Weights of a small GPT-style language model, trained from scratch on English Wikipedia.
Size: 6 heads of 32, MLP 768 tanh GELU.
Architecture: learned positions, tied embeddings.
Training: a variant of Muon for these matrices, 107M tokens, 6632 steps.
MLP neurons of a small language model. Each row is named by its layer, matrix (up: input weights; down: output weights) and neuron, and shows model dimensions 16-143. Each number is 200 + 20 x the weight over its row's rms, rounded and kept within 0 to 999.
Before each neuron's rows, "fires on" lists the tokens most often at its 100 highest values on Wikipedia text that the model never trained on; "fires after" lists the tokens most often just before its 100 highest values on Wikipedia text that the model never trained on. A number after a token or word is its count.

fires on: "==" 76
fires after: ".\n\n" 33, " |\n\n" 19, "\n\n" 10, "==" 6
L2.up195,232,230,232,206,192,212,189,182,188,181,185,197,191,216,169,205,234,232,165,183,220,203,171,209,186,203,202,188,207,206,219,199,208,173,192,195,204,201,183,170,209,222,219,202,231,199,210,160,184,206,205,218,218,241,200,219,197,228,190,201,229,222,210,219,194,184,170,155,199,175,189,200,179,173,215,208,206,211,193,203,200,176,204,162,230,204,201,228,158,213,186,215,198,204,197,223,204,202,227,188,166,199,204,204,167,174,230,171,216,198,196,233,167,214,166,216,143,186,233,187,186,209,178,167,178,174,181,222
L2.down195,210,193,210,199,180,235,238,190,217,231,175,229,202,220,220,155,186,183,183,187,211,199,171,227,195,178,172,236,223,165,195,211,208,195,202,187,229,260,190,203,173,172,203,238,218,181,203,192,186,227,227,196,185,200,213,209,202,208,149,192,202,204,206,182,212,162,190,194,205,220,206,214,225,189,165,170,164,185,232,217,224,219,202,215,167,255,193,212,215,213,233,196,209,191,201,198,178,202,225,182,211,195,210,220,220,188,190,188,210,174,218,194,178,222,195,178,186,221,222,186,216,188,184,187,188,177,200,200

fires on: "orth" 24, " al" 20, "outh" 19, "ath" 14
fires after: " N" 14, "m" 12, " S" 12, "-" 7, " n" 7, " the" 4
L2.up148,176,189,183,164,192,209,210,212,219,193,249,208,159,209,243,210,190,189,211,183,164,206,189,199,167,162,208,205,194,179,206,205,200,200,179,198,207,184,191,207,236,189,203,204,192,207,204,199,172,234,200,209,205,202,226,220,179,176,205,200,214,210,167,183,200,226,205,175,213,171,202,222,221,174,196,203,193,238,215,204,202,210,193,198,225,176,205,178,204,217,212,180,213,157,202,212,212,204,184,184,206,174,217,204,160,217,206,192,211,171,178,207,210,197,226,192,210,213,252,185,187,235,199,173,201,204,184,242
L2.down148,191,203,199,192,175,195,174,236,183,217,195,203,188,199,235,223,228,158,216,186,199,204,216,235,219,183,207,213,188,174,214,186,178,231,207,205,197,231,192,214,220,205,189,216,205,229,167,178,202,199,205,214,211,201,190,176,221,229,221,200,213,189,186,216,231,188,220,211,173,210,167,193,247,221,196,207,202,216,212,213,229,220,198,194,208,171,195,221,212,242,221,173,163,222,179,172,186,204,201,210,210,179,220,197,215,186,215,185,181,237,188,175,236,220,196,194,165,192,173,198,214,214,184,203,194,184,187,175

fires on: "any" 52, " It" 29, " it" 19
fires after: "." 27, "p" 21, " comp" 18, " m" 6, "," 4
L2.up395,227,239,212,201,225,162,193,207,209,219,203,172,183,207,190,200,187,204,208,198,206,191,189,186,168,184,187,183,195,174,189,239,205,209,231,211,212,201,188,228,184,197,220,195,197,212,195,202,209,194,233,198,185,179,199,183,218,181,171,233,242,238,189,170,186,220,239,182,167,213,229,193,217,223,213,212,148,175,177,212,219,210,201,179,217,220,203,179,211,221,169,200,223,173,218,183,177,227,203,181,194,180,261,193,214,233,209,200,182,201,198,200,179,222,218,212,185,189,196,191,211,202,205,176,222,191,204,210
L2.down395,198,209,196,175,203,246,183,198,191,219,175,181,205,219,206,198,213,184,187,178,208,212,182,218,187,206,209,172,184,185,190,209,175,253,182,190,183,147,198,217,193,205,227,191,224,211,219,192,228,213,190,233,226,213,203,202,225,223,201,197,245,220,227,216,209,198,217,194,183,182,224,180,218,229,194,235,156,202,221,209,189,184,214,196,189,192,192,205,194,186,181,198,188,209,202,221,170,167,215,198,189,192,241,186,171,217,213,199,176,212,219,171,206,187,210,224,210,211,192,195,184,189,179,201,210,185,223,221

fires on: "ily" 24, ":" 16, "-" 16, "\n" 11, " Cl" 5, "ary" 5
fires after: "am" 19, "\n" 15, "-" 8, "ru" 5, "ade" 4
L2.up653,211,223,201,206,147,166,170,222,208,185,189,207,192,200,195,222,214,208,207,212,194,183,204,197,190,225,215,192,197,210,184,226,223,215,221,223,173,180,190,206,173,198,205,209,206,165,201,214,219,180,168,207,184,224,226,201,227,226,232,206,200,207,159,209,225,203,189,205,210,199,213,177,211,192,238,204,208,245,200,145,211,197,211,198,230,183,188,239,186,228,216,184,165,214,209,202,204,213,223,210,189,182,173,216,166,211,184,214,207,210,219,224,219,169,186,195,193,193,190,167,177,204,176,171,176,203,193,204
L2.down653,198,189,198,223,216,188,195,210,215,198,178,132,182,235,234,213,182,185,188,209,194,171,206,173,208,234,161,205,205,202,205,194,217,186,170,201,147,182,210,214,201,176,168,195,225,182,189,233,216,163,179,218,209,207,211,148,217,191,190,225,208,210,195,191,236,175,181,220,168,187,234,200,221,207,226,200,217,197,175,192,183,224,226,200,207,214,193,197,236,203,224,223,207,155,205,162,181,207,221,240,215,182,197,173,199,201,201,189,219,210,192,191,187,196,194,192,183,195,211,204,215,204,184,192,219,205,166,211

fires on: "|" 68, "==" 10, ".\n\n" 10, " ex" 6
fires after: " |\n" 62, " |\n\n" 8, "|\n" 4
L2.up739,209,170,214,209,204,213,214,199,242,210,220,182,184,221,211,197,186,213,177,218,191,187,212,180,216,213,203,205,206,179,221,175,206,201,204,214,185,186,195,200,234,203,192,217,208,208,189,202,172,246,212,170,223,215,176,198,215,216,201,186,215,184,186,195,207,208,220,175,240,187,178,208,200,161,171,199,178,212,222,210,153,200,209,176,236,160,191,223,171,185,181,190,209,191,247,200,228,188,213,206,205,206,176,164,181,260,192,219,222,220,209,242,220,218,189,221,234,217,234,200,207,218,149,195,218,191,174,206
L2.down739,216,188,210,205,207,187,230,182,192,226,190,196,171,200,201,213,152,209,181,204,227,148,194,188,218,180,184,207,211,183,216,202,182,241,229,203,188,212,213,184,181,211,198,207,160,194,203,165,189,202,173,180,220,167,233,191,257,187,231,221,255,195,210,170,195,208,208,201,204,173,181,167,220,202,216,194,174,188,188,208,194,219,173,184,198,204,218,179,188,236,212,218,153,191,209,200,206,191,192,251,222,197,165,210,221,193,181,207,211,199,197,233,242,191,205,170,234,181,209,215,222,206,180,195,203,200,192,201

fires on: "ore" 87, " are" 12
fires after: "f" 26, " m" 23, "m" 6, " K" 4, " sc" 4, " st" 4
L2.up703,236,173,201,191,203,200,173,213,189,193,188,197,232,229,196,221,207,165,190,185,165,200,213,190,203,168,227,217,216,195,208,197,178,236,194,207,178,192,223,185,232,205,207,200,231,194,175,202,175,195,237,199,225,201,202,220,200,230,214,189,198,174,195,165,171,174,217,223,218,225,198,166,217,189,226,208,200,180,165,168,161,171,206,196,191,229,203,197,198,144,197,205,223,228,239,202,187,231,184,192,194,180,194,196,199,190,205,178,199,194,183,220,213,224,212,208,189,234,214,204,188,193,207,202,186,222,193,166
L2.down703,198,197,195,193,210,245,175,189,174,176,191,198,206,218,213,185,195,196,188,181,147,223,210,148,222,190,223,192,219,228,195,226,193,212,198,213,210,184,211,188,183,196,194,217,224,215,196,203,196,175,199,188,226,215,195,226,199,213,213,202,219,194,174,168,208,213,202,198,215,187,215,164,193,226,188,234,203,159,179,198,171,192,225,192,191,200,189,184,188,210,185,209,211,207,193,185,170,239,199,198,199,179,167,206,172,150,201,200,224,197,209,202,232,196,216,228,202,234,227,222,219,155,207,211,170,208,230,216

fires on: "19" 46, "18" 15, "10" 10, "11" 8, "20" 7
fires after: " " 80, " (" 8
L2.up611,208,201,208,187,219,210,218,212,225,218,230,193,199,245,219,178,230,186,198,224,181,182,208,187,194,184,185,195,221,215,193,177,216,218,193,171,180,229,198,202,166,193,234,199,215,192,186,202,204,202,201,197,235,230,199,163,182,223,208,206,211,188,234,213,203,230,179,234,225,206,179,198,157,196,127,201,212,213,185,178,182,191,192,155,222,187,184,244,215,211,174,201,210,205,221,197,200,190,184,199,179,194,244,189,211,213,202,230,201,207,186,201,167,170,210,225,168,212,201,200,195,202,196,236,216,198,206,223
L2.down611,196,216,191,174,203,234,215,177,172,196,183,162,174,205,151,213,181,206,194,179,215,219,195,245,204,214,225,223,178,203,242,178,176,224,170,220,199,205,205,212,186,169,200,212,218,221,206,208,197,196,224,169,178,197,200,209,211,203,167,202,186,205,184,156,213,206,197,192,197,187,211,203,201,237,221,209,213,195,192,221,202,243,185,201,157,182,177,197,205,204,191,176,200,182,204,219,210,198,214,173,241,189,184,202,190,187,234,230,172,229,246,202,197,205,222,157,188,172,166,247,209,215,197,197,186,220,259,185

fires on: " which" 26, " It" 24, " who" 11, " that" 9, " G" 8, " He" 6
fires after: "," 21, "." 20, " in" 5, "er" 4
L2.up707,209,215,246,197,204,185,164,191,188,179,203,215,198,220,183,198,178,232,206,174,163,189,210,211,182,196,167,191,215,196,220,221,200,233,213,216,187,183,218,183,179,223,211,224,205,202,168,189,152,178,204,189,174,209,209,181,216,216,223,236,231,191,201,170,217,154,214,185,184,191,213,175,174,217,226,200,224,180,181,171,194,202,205,228,246,218,138,201,222,218,228,198,213,148,213,183,203,192,205,195,198,205,224,205,155,167,218,217,221,192,231,184,187,198,191,180,190,184,181,213,218,207,198,174,203,189,186,210
L2.down707,148,226,217,185,217,199,178,195,195,213,172,177,191,165,202,169,221,207,176,200,203,199,176,180,225,188,162,158,213,204,205,166,204,183,207,180,209,190,185,213,240,228,199,233,186,198,206,225,205,220,185,190,193,200,213,183,206,220,201,189,189,175,212,219,231,188,199,226,212,222,198,219,197,193,158,205,214,219,201,208,211,177,199,199,183,194,188,227,164,187,199,238,173,183,160,183,193,210,214,232,212,213,191,185,187,244,200,238,213,181,178,212,154,229,184,218,187,204,198,224,229,205,185,162,211,190,223,205

fires on: "cc" 50, "os" 47
fires after: " a" 23, " o" 11, " A" 8, "p" 7, " L" 6, "A" 5
L2.up342,210,208,245,188,214,207,177,197,197,150,196,209,208,194,172,210,182,185,177,233,201,200,236,165,207,194,182,202,199,161,183,191,213,182,207,206,189,192,183,211,193,191,176,229,222,203,204,163,212,203,210,182,200,187,218,185,196,209,193,240,190,185,200,182,166,220,185,209,153,207,217,246,207,251,247,206,239,169,188,184,213,250,197,204,197,217,184,187,181,208,196,211,209,187,189,166,195,243,218,204,204,196,177,192,180,178,196,166,211,203,225,208,237,212,192,212,205,207,186,227,180,224,205,242,207,197,211,222
L2.down342,193,212,225,186,222,204,182,192,200,176,200,187,219,214,171,225,179,189,178,226,180,189,207,182,203,209,183,199,196,199,206,227,231,195,171,213,208,208,230,202,224,208,207,171,186,207,217,195,209,223,178,205,181,200,217,187,174,166,221,225,190,172,173,194,198,174,144,226,190,205,199,168,243,213,196,220,233,185,180,166,223,179,168,213,208,230,207,197,179,238,201,167,202,212,203,176,205,210,192,192,175,214,214,180,235,181,218,200,207,223,236,195,190,189,185,195,237,173,219,220,173,230,195,220,214,232,209,215

fires on: "20" 43, "F" 13, "ision" 12, "ation" 7, "ion" 5
fires after: " " 33, "iv" 10, " (" 5, "–" 4
L2.up188,193,207,190,216,192,192,183,216,184,180,182,209,177,188,194,208,233,211,243,208,195,170,210,175,196,201,189,211,195,212,178,190,180,163,204,209,210,224,184,218,199,224,228,226,233,212,205,170,194,219,169,227,211,206,204,216,196,185,212,266,154,223,220,188,225,163,212,199,150,192,186,203,209,199,219,231,233,215,197,178,193,204,247,184,165,186,175,196,202,226,161,208,179,201,170,210,197,201,235,183,211,180,204,204,229,197,215,174,223,228,170,203,190,217,169,195,194,226,175,222,198,210,199,160,216,194,212,182
L2.down188,207,211,171,228,215,202,223,209,167,159,204,206,183,204,210,231,230,207,194,181,189,208,181,199,197,173,192,167,240,221,196,221,179,206,195,203,226,207,203,228,197,246,179,209,248,218,186,212,207,177,172,174,196,196,214,205,227,195,207,191,154,202,193,181,230,190,179,241,211,205,238,175,201,159,185,215,184,205,213,213,204,210,200,198,190,190,207,195,232,194,204,175,244,192,177,176,158,203,187,186,171,215,205,153,158,185,185,187,230,254,201,187,205,201,192,182,200,194,199,215,195,200,224,176,184,216,211,200

fires on: "==" 24, "=" 20, "ity" 10, "===" 6
fires after: "\n\n" 16, ".\n\n" 16, "C" 8, " Cl" 5, " |\n\n" 4, "ing" 4
L2.up268,221,177,210,221,178,202,178,195,193,175,185,237,178,173,184,204,222,228,176,201,229,196,216,189,165,184,200,196,195,215,185,199,184,164,216,235,184,185,183,210,176,211,194,207,226,195,232,171,202,243,191,236,193,206,181,183,197,206,226,190,191,200,134,175,172,212,191,193,200,183,208,218,192,197,217,178,203,218,180,230,185,194,199,204,192,192,211,201,205,221,223,200,197,175,203,210,217,225,188,168,197,241,194,174,212,195,206,210,199,246,178,208,214,156,199,226,229,224,194,178,226,203,191,188,176,200,229,212
L2.down268,183,237,198,175,194,189,224,212,199,226,198,193,195,228,225,180,209,210,227,180,196,179,173,193,224,224,194,224,192,219,197,181,204,166,220,214,196,204,228,171,190,192,188,238,225,171,191,193,173,207,205,178,173,201,218,179,184,183,205,207,174,170,211,186,175,153,233,202,185,230,226,223,184,203,197,226,215,207,198,204,163,224,208,208,198,223,197,207,216,221,191,184,198,178,172,210,209,161,188,226,187,171,205,229,159,216,206,199,226,182,192,202,195,215,215,225,194,145,188,197,209,182,190,213,208,207,208,221

fires on: " In" 44, "rough" 23, "In" 17, " from" 9, " in" 5
fires after: "." 27, " th" 17, ".\n\n" 15
L2.up300,216,189,235,226,185,189,199,205,179,176,221,186,160,200,178,199,196,205,200,199,203,192,179,201,203,212,188,215,201,224,202,203,177,199,205,207,192,172,187,202,177,186,184,218,190,172,211,239,207,188,234,202,205,204,186,218,189,241,215,182,223,205,184,197,192,141,231,186,184,233,210,174,229,205,221,218,168,162,154,174,199,178,224,198,218,172,221,200,182,190,197,204,193,228,189,191,183,201,201,227,214,159,199,176,186,216,193,199,194,211,207,216,210,228,193,199,177,184,217,237,210,205,182,216,226,203,173,229
L2.down300,189,202,162,210,179,212,203,170,155,208,205,192,160,201,199,218,225,210,198,218,208,205,230,200,201,213,194,198,192,202,255,175,159,160,194,238,193,215,210,172,202,180,207,233,161,203,227,207,211,200,228,227,189,163,209,207,218,182,202,192,196,205,186,156,182,209,222,198,182,219,214,204,231,232,205,211,185,211,173,193,217,227,193,183,227,192,223,203,186,193,204,234,200,213,177,213,218,172,195,190,218,177,196,167,221,187,159,202,214,183,222,222,225,176,204,195,201,214,200,244,194,201,206,230,220,154,163,171

fires on: "ary" 47, "areer" 14, "ement" 11, "ical" 8, "rict" 6
fires after: "ru" 33, "C" 7, " c" 7, " p" 5, "ist" 5, "og" 4
L2.up211,203,223,194,200,196,201,187,194,182,178,192,246,183,175,213,233,212,207,205,203,189,169,194,159,153,201,223,199,197,178,187,205,186,193,184,215,171,207,207,184,184,200,214,240,185,194,209,201,211,192,211,215,159,193,203,199,199,259,207,193,205,202,178,144,198,172,182,203,218,156,209,218,197,185,197,218,191,215,206,214,230,212,203,169,208,185,184,203,226,209,186,175,209,136,233,222,228,226,209,211,194,210,193,216,156,228,224,198,199,246,221,213,230,211,201,204,191,171,199,180,229,203,175,216,207,202,241,174
L2.down211,225,198,185,178,217,233,203,236,232,197,182,212,197,211,160,211,179,181,205,206,209,212,207,186,230,174,182,202,217,181,232,195,198,220,201,188,186,202,180,199,232,198,238,202,180,201,165,180,181,185,179,193,199,239,186,190,236,188,183,218,208,215,179,186,194,196,216,194,201,200,206,231,231,212,170,173,191,180,171,166,196,188,224,189,246,176,182,205,206,202,212,199,181,189,186,210,195,167,245,223,180,175,210,220,212,241,199,192,209,172,201,208,201,209,180,192,193,199,191,185,172,157,208,195,198,211,163,170

fires on: "20" 21, " " 20, " |" 7, "16" 6, "15" 5, "14" 5
fires after: " " 50, "20" 11, "|" 11, " |" 9
L2.up75,179,181,227,207,208,186,185,232,196,231,203,203,186,215,179,207,188,212,196,166,196,263,188,179,198,165,177,209,212,189,168,211,179,185,198,187,181,210,232,172,189,167,196,212,233,220,221,211,221,165,167,175,193,216,189,221,231,181,207,198,224,254,238,161,220,205,218,175,191,218,194,210,226,203,160,193,209,251,196,215,169,201,159,194,180,205,217,225,177,201,199,204,188,210,224,189,180,196,196,220,211,171,198,204,205,191,197,183,155,219,229,192,236,205,233,197,196,223,201,204,203,203,215,170,187,202,188,198
L2.down75,208,213,175,195,212,205,239,191,189,190,185,234,213,191,228,215,202,196,196,217,203,162,215,217,197,207,218,176,178,208,227,184,170,208,176,215,220,204,170,246,247,210,206,205,171,213,223,254,194,200,218,218,202,231,238,202,167,231,181,203,182,205,184,193,176,222,158,199,187,196,198,206,193,183,209,226,225,187,212,236,205,224,181,209,200,219,166,197,208,191,186,220,222,165,183,217,182,218,182,162,167,170,215,195,190,197,182,179,233,164,186,205,195,177,165,225,202,225,198,226,223,191,212,208,180,175,193,217

fires on: "==" 87, "===" 5, "out" 4, "=" 4
fires after: ".\n\n" 64, "\n\n" 8, " |\n\n" 7, "==" 6, " " 4
L2.up157,210,188,182,173,223,220,203,177,207,207,204,222,188,212,208,216,190,194,209,192,236,219,211,186,177,184,206,175,242,187,176,199,209,207,230,235,187,198,220,194,242,202,199,170,163,205,221,205,150,179,219,184,234,208,166,227,238,220,202,188,201,181,218,193,173,162,230,196,203,209,213,214,216,185,232,173,213,181,219,192,197,190,186,210,236,200,194,176,209,193,218,212,171,213,207,231,169,203,238,213,233,222,201,220,210,194,196,198,212,196,220,233,222,196,215,233,197,190,176,207,203,199,231,206,168,200,181,209
L2.down157,214,269,219,205,196,209,251,216,183,198,219,197,213,217,185,202,236,183,224,193,151,202,193,197,218,201,157,218,234,221,210,191,197,191,179,165,193,221,204,208,195,197,202,215,208,202,179,186,195,212,194,212,170,216,202,199,206,202,176,176,210,212,162,213,209,191,195,224,224,230,210,221,185,199,178,214,185,191,200,235,181,234,199,204,214,217,229,184,217,186,190,174,168,174,191,204,187,182,184,209,224,197,183,233,220,220,189,175,207,237,194,221,220,207,178,208,188,190,169,201,184,206,223,224,171,174,188,188

fires on: "8" 32, "7" 27, " Pro" 8, "5" 5, " per" 4, "4" 4
fires after: "19" 31, "18" 10, "4" 6, "8" 5, "9" 5
L2.up587,193,207,215,210,200,197,237,217,179,197,206,202,195,190,202,222,196,171,225,244,175,175,198,176,188,213,181,203,167,172,206,205,193,204,209,226,216,207,205,166,203,186,224,191,210,210,179,212,208,181,164,202,231,196,177,191,200,220,206,187,179,165,184,211,222,202,220,225,177,177,200,187,229,195,211,174,242,212,200,152,207,212,197,238,247,233,177,233,210,215,208,191,213,183,238,163,186,202,207,169,183,167,193,168,205,183,195,240,195,188,222,175,201,223,230,182,220,197,193,206,235,208,212,218,196,195,165,158
L2.down587,240,223,214,244,183,217,208,225,189,197,192,192,185,222,183,192,221,184,216,195,185,196,195,177,192,220,195,173,222,186,208,185,190,188,201,197,217,210,191,157,172,189,192,194,239,220,192,190,202,221,181,209,205,201,174,188,162,202,218,250,174,200,170,222,233,194,191,217,221,231,210,189,179,214,185,187,190,181,185,182,227,217,205,181,180,186,208,196,216,167,194,203,205,251,208,180,221,187,210,178,214,221,184,215,179,191,197,179,207,201,192,199,174,221,174,224,234,218,217,203,179,202,220,209,204,211,166,228

fires on: "|" 99
fires after: " |\n" 82, "|\n" 11
L2.up80,169,184,228,182,213,191,223,172,190,200,182,205,221,203,231,180,220,220,202,174,215,221,155,170,202,173,191,168,220,154,202,189,227,165,245,197,204,168,202,211,184,214,184,191,187,204,191,175,176,186,209,186,205,191,155,200,250,219,179,217,211,195,206,180,213,192,212,189,172,185,196,180,191,186,217,211,216,216,203,218,208,196,200,209,237,203,160,196,184,187,217,192,209,217,206,209,179,235,212,211,173,199,202,170,194,214,223,163,196,219,199,193,232,230,201,238,235,195,197,174,188,206,209,168,196,203,186,191
L2.down80,213,205,193,207,197,201,174,203,215,233,216,225,164,223,231,198,223,184,189,210,186,218,193,186,210,174,180,193,211,185,199,205,212,215,206,201,194,180,195,220,189,196,195,209,246,206,187,206,203,236,161,182,220,187,192,175,185,198,174,206,194,162,204,176,222,227,199,186,209,203,193,194,164,201,232,241,153,235,189,206,198,199,222,172,203,219,197,216,195,216,201,237,207,194,220,191,222,187,199,239,216,219,163,199,192,217,166,181,189,162,179,201,236,159,191,157,241,185,232,193,181,186,177,181,208,188,203,171

fires on: " |" 21, "20" 20, ":" 8, "19" 8, "22" 6
fires after: "20" 34, " " 20, "–" 7, "al" 4
L2.up86,175,253,176,206,161,168,197,199,182,196,193,185,194,160,212,188,198,192,194,187,234,193,187,192,185,196,180,206,227,184,218,197,185,201,199,205,218,222,165,191,205,201,239,196,220,210,200,204,252,232,159,222,218,171,169,209,236,208,191,204,197,245,209,219,218,204,173,215,193,229,202,231,182,208,187,210,203,239,178,196,185,177,162,183,218,191,190,213,175,235,221,201,206,200,208,238,210,198,179,171,216,173,213,206,219,180,211,175,156,201,207,207,239,206,222,215,231,212,230,180,184,205,208,208,215,210,180,222
L2.down86,208,183,212,186,243,228,200,196,176,208,182,225,222,226,201,232,213,192,197,214,193,212,161,215,181,186,220,177,215,224,216,171,222,181,194,209,174,214,204,205,234,189,182,197,166,189,233,243,165,190,209,216,211,241,222,185,177,199,176,230,207,186,196,203,190,217,213,158,201,209,180,218,203,188,220,182,221,191,213,226,211,239,248,230,182,192,206,229,208,191,212,191,202,198,187,207,170,189,173,162,180,205,180,210,204,212,175,197,214,146,215,199,158,167,215,182,180,188,190,201,222,211,191,196,167,161,220,211

fires on: " \"" 30, "'s" 17, " —" 15, "ity" 8, " to" 6, " time" 5
fires after: " |" 31, "|" 12, "ing" 7, "or" 5, "am" 4
L2.up601,199,220,201,218,203,239,228,189,178,188,205,187,192,180,188,237,200,181,183,185,203,192,204,206,192,200,200,228,191,207,192,198,220,189,223,203,206,211,185,199,208,213,189,188,200,198,187,174,229,202,199,231,212,207,194,195,179,151,221,191,217,169,172,212,195,240,195,217,170,193,187,246,189,180,203,235,223,213,162,216,211,204,203,182,192,184,183,213,168,199,234,219,205,192,202,203,196,242,216,173,210,208,198,188,148,184,214,222,181,197,191,188,193,199,207,222,227,199,204,224,150,211,162,201,222,224,183,215
L2.down601,191,204,186,232,201,194,157,236,223,187,208,157,197,168,210,202,215,221,177,221,173,196,214,183,175,258,182,188,204,235,179,190,199,177,204,222,180,206,211,178,211,185,220,181,217,173,176,199,173,181,236,205,201,175,183,178,203,199,172,232,175,212,183,198,199,198,216,173,214,217,227,175,190,191,187,206,204,196,208,186,203,183,196,219,212,217,170,212,236,210,188,203,207,207,199,171,231,212,212,186,198,221,175,217,168,212,227,217,202,214,224,205,163,187,227,192,238,159,190,190,204,190,231,203,207,235,186,187

fires on: "-" 64, "\n" 12
fires after: "\n" 49, ")\n" 7, "-" 4
L2.up414,210,229,224,216,184,181,185,199,202,232,213,198,217,180,184,254,206,177,189,232,194,244,227,187,163,217,209,179,218,196,165,179,182,196,202,196,191,233,201,218,191,204,158,219,178,187,189,239,189,186,174,197,202,206,182,211,211,184,243,177,214,168,159,186,203,171,208,210,235,208,182,158,219,179,169,189,174,231,192,164,193,201,208,195,193,179,195,216,189,238,188,194,222,221,192,211,215,184,204,183,224,190,204,186,211,210,214,228,207,189,222,217,185,158,199,192,188,211,213,203,198,215,198,215,202,188,238,192
L2.down414,190,163,214,231,179,182,191,190,229,207,228,176,204,207,180,219,218,198,219,235,225,219,189,211,205,202,192,218,222,223,190,220,220,224,182,168,200,162,207,212,184,225,175,178,170,167,187,152,193,192,181,172,186,217,173,185,215,205,198,163,191,209,196,212,191,191,183,192,199,216,203,181,210,185,231,179,166,201,170,203,220,212,234,211,223,233,191,192,191,227,160,205,231,196,223,188,180,179,216,191,211,203,193,179,188,191,249,227,216,226,240,201,181,219,161,179,226,164,226,204,191,223,190,224,242,200,199,226

fires on: " " 62, "," 24
fires after: " |" 54
L2.up10,218,158,205,190,219,209,207,210,185,229,214,227,168,231,184,219,217,238,178,240,198,205,179,219,206,181,181,205,197,215,169,187,206,197,205,197,229,188,206,240,214,217,195,230,201,189,165,191,185,191,172,211,201,202,193,204,210,187,207,174,203,189,183,180,219,215,199,201,209,210,201,173,194,219,170,186,228,189,210,175,208,198,219,208,147,203,189,222,215,218,184,183,164,200,221,180,189,221,225,146,189,172,192,186,176,182,231,198,234,223,188,230,201,234,163,230,219,205,211,218,186,214,197,203,198,166,232,194
L2.down10,191,204,192,239,211,179,202,192,190,149,175,200,191,181,194,200,194,239,215,200,206,202,218,192,213,180,198,210,192,185,196,221,182,200,220,213,186,193,198,179,205,268,203,178,155,187,206,210,225,191,214,200,198,218,201,194,182,221,219,190,231,179,212,212,196,141,204,220,223,185,222,198,217,195,260,192,183,227,177,202,208,188,190,215,194,207,160,220,195,189,220,223,220,198,194,210,189,170,194,215,241,210,182,192,199,183,201,188,200,185,185,191,187,227,205,191,208,225,181,207,185,211,252,185,190,193,194,192

fires on: ":" 48, "|" 41, "=" 6, "\n\n" 5
fires after: " |\n" 33, "|\n" 7, "ade" 5, "er" 4, " by" 4
L2.up259,173,183,201,184,190,182,201,221,175,217,198,187,205,177,217,211,213,157,179,194,197,215,175,170,200,220,180,207,228,222,179,205,179,202,206,212,223,164,212,177,197,236,219,186,151,200,192,202,167,206,172,207,186,195,224,208,227,224,225,186,195,212,191,223,203,174,234,201,172,225,176,190,207,189,204,180,200,223,224,200,160,209,195,166,161,222,204,216,189,249,223,190,181,225,234,178,206,223,185,171,205,231,184,182,241,225,212,180,202,200,228,211,226,190,188,192,208,218,191,193,175,243,192,201,219,219,223,185
L2.down259,177,187,222,214,183,201,225,181,171,224,203,214,249,185,215,211,174,201,184,211,208,189,186,209,213,178,194,176,200,217,205,185,227,203,212,186,192,242,209,212,203,159,187,221,223,156,159,183,199,177,160,211,222,208,173,212,217,198,144,175,205,222,195,216,170,198,236,160,198,200,197,223,158,191,190,200,184,188,212,217,201,199,204,209,195,222,223,190,136,182,219,199,142,231,227,196,191,186,205,172,184,207,217,203,220,209,202,198,194,182,209,203,209,197,196,206,210,216,204,188,194,229,189,198,190,225,182,186

fires on: "20" 23, "ary" 16, "-" 12, "ru" 10, "ember" 7, "19" 5
fires after: "ru" 16, " " 12, "\n" 10, "eb" 10, "–" 9, " (" 7
L2.up690,200,188,198,223,181,165,205,198,190,188,188,200,207,187,192,229,197,177,203,187,201,164,236,184,159,177,222,206,221,194,181,159,222,201,208,227,158,205,211,227,203,219,205,199,166,185,213,195,204,196,222,213,229,173,212,210,189,176,257,203,192,221,169,187,259,194,191,226,166,197,209,203,200,206,216,205,203,187,204,202,205,208,181,211,240,180,185,195,210,188,189,219,217,165,194,187,165,233,213,176,225,187,218,193,196,202,202,211,228,211,199,197,211,186,196,200,215,197,164,222,189,190,204,182,165,203,210,197
L2.down690,200,194,199,206,210,174,195,184,221,182,210,150,133,203,225,193,208,188,205,189,204,179,215,204,204,159,210,203,224,225,198,200,225,245,189,214,230,157,198,205,196,195,212,211,230,183,192,229,230,216,206,164,224,215,165,180,189,232,224,220,200,207,201,234,213,212,220,212,211,179,200,165,217,188,212,241,183,206,193,160,183,219,200,188,182,201,169,221,174,227,212,199,203,167,209,188,197,215,194,223,223,190,188,204,203,210,196,158,220,236,212,186,208,187,183,200,230,194,174,203,207,146,196,188,206,186,214,200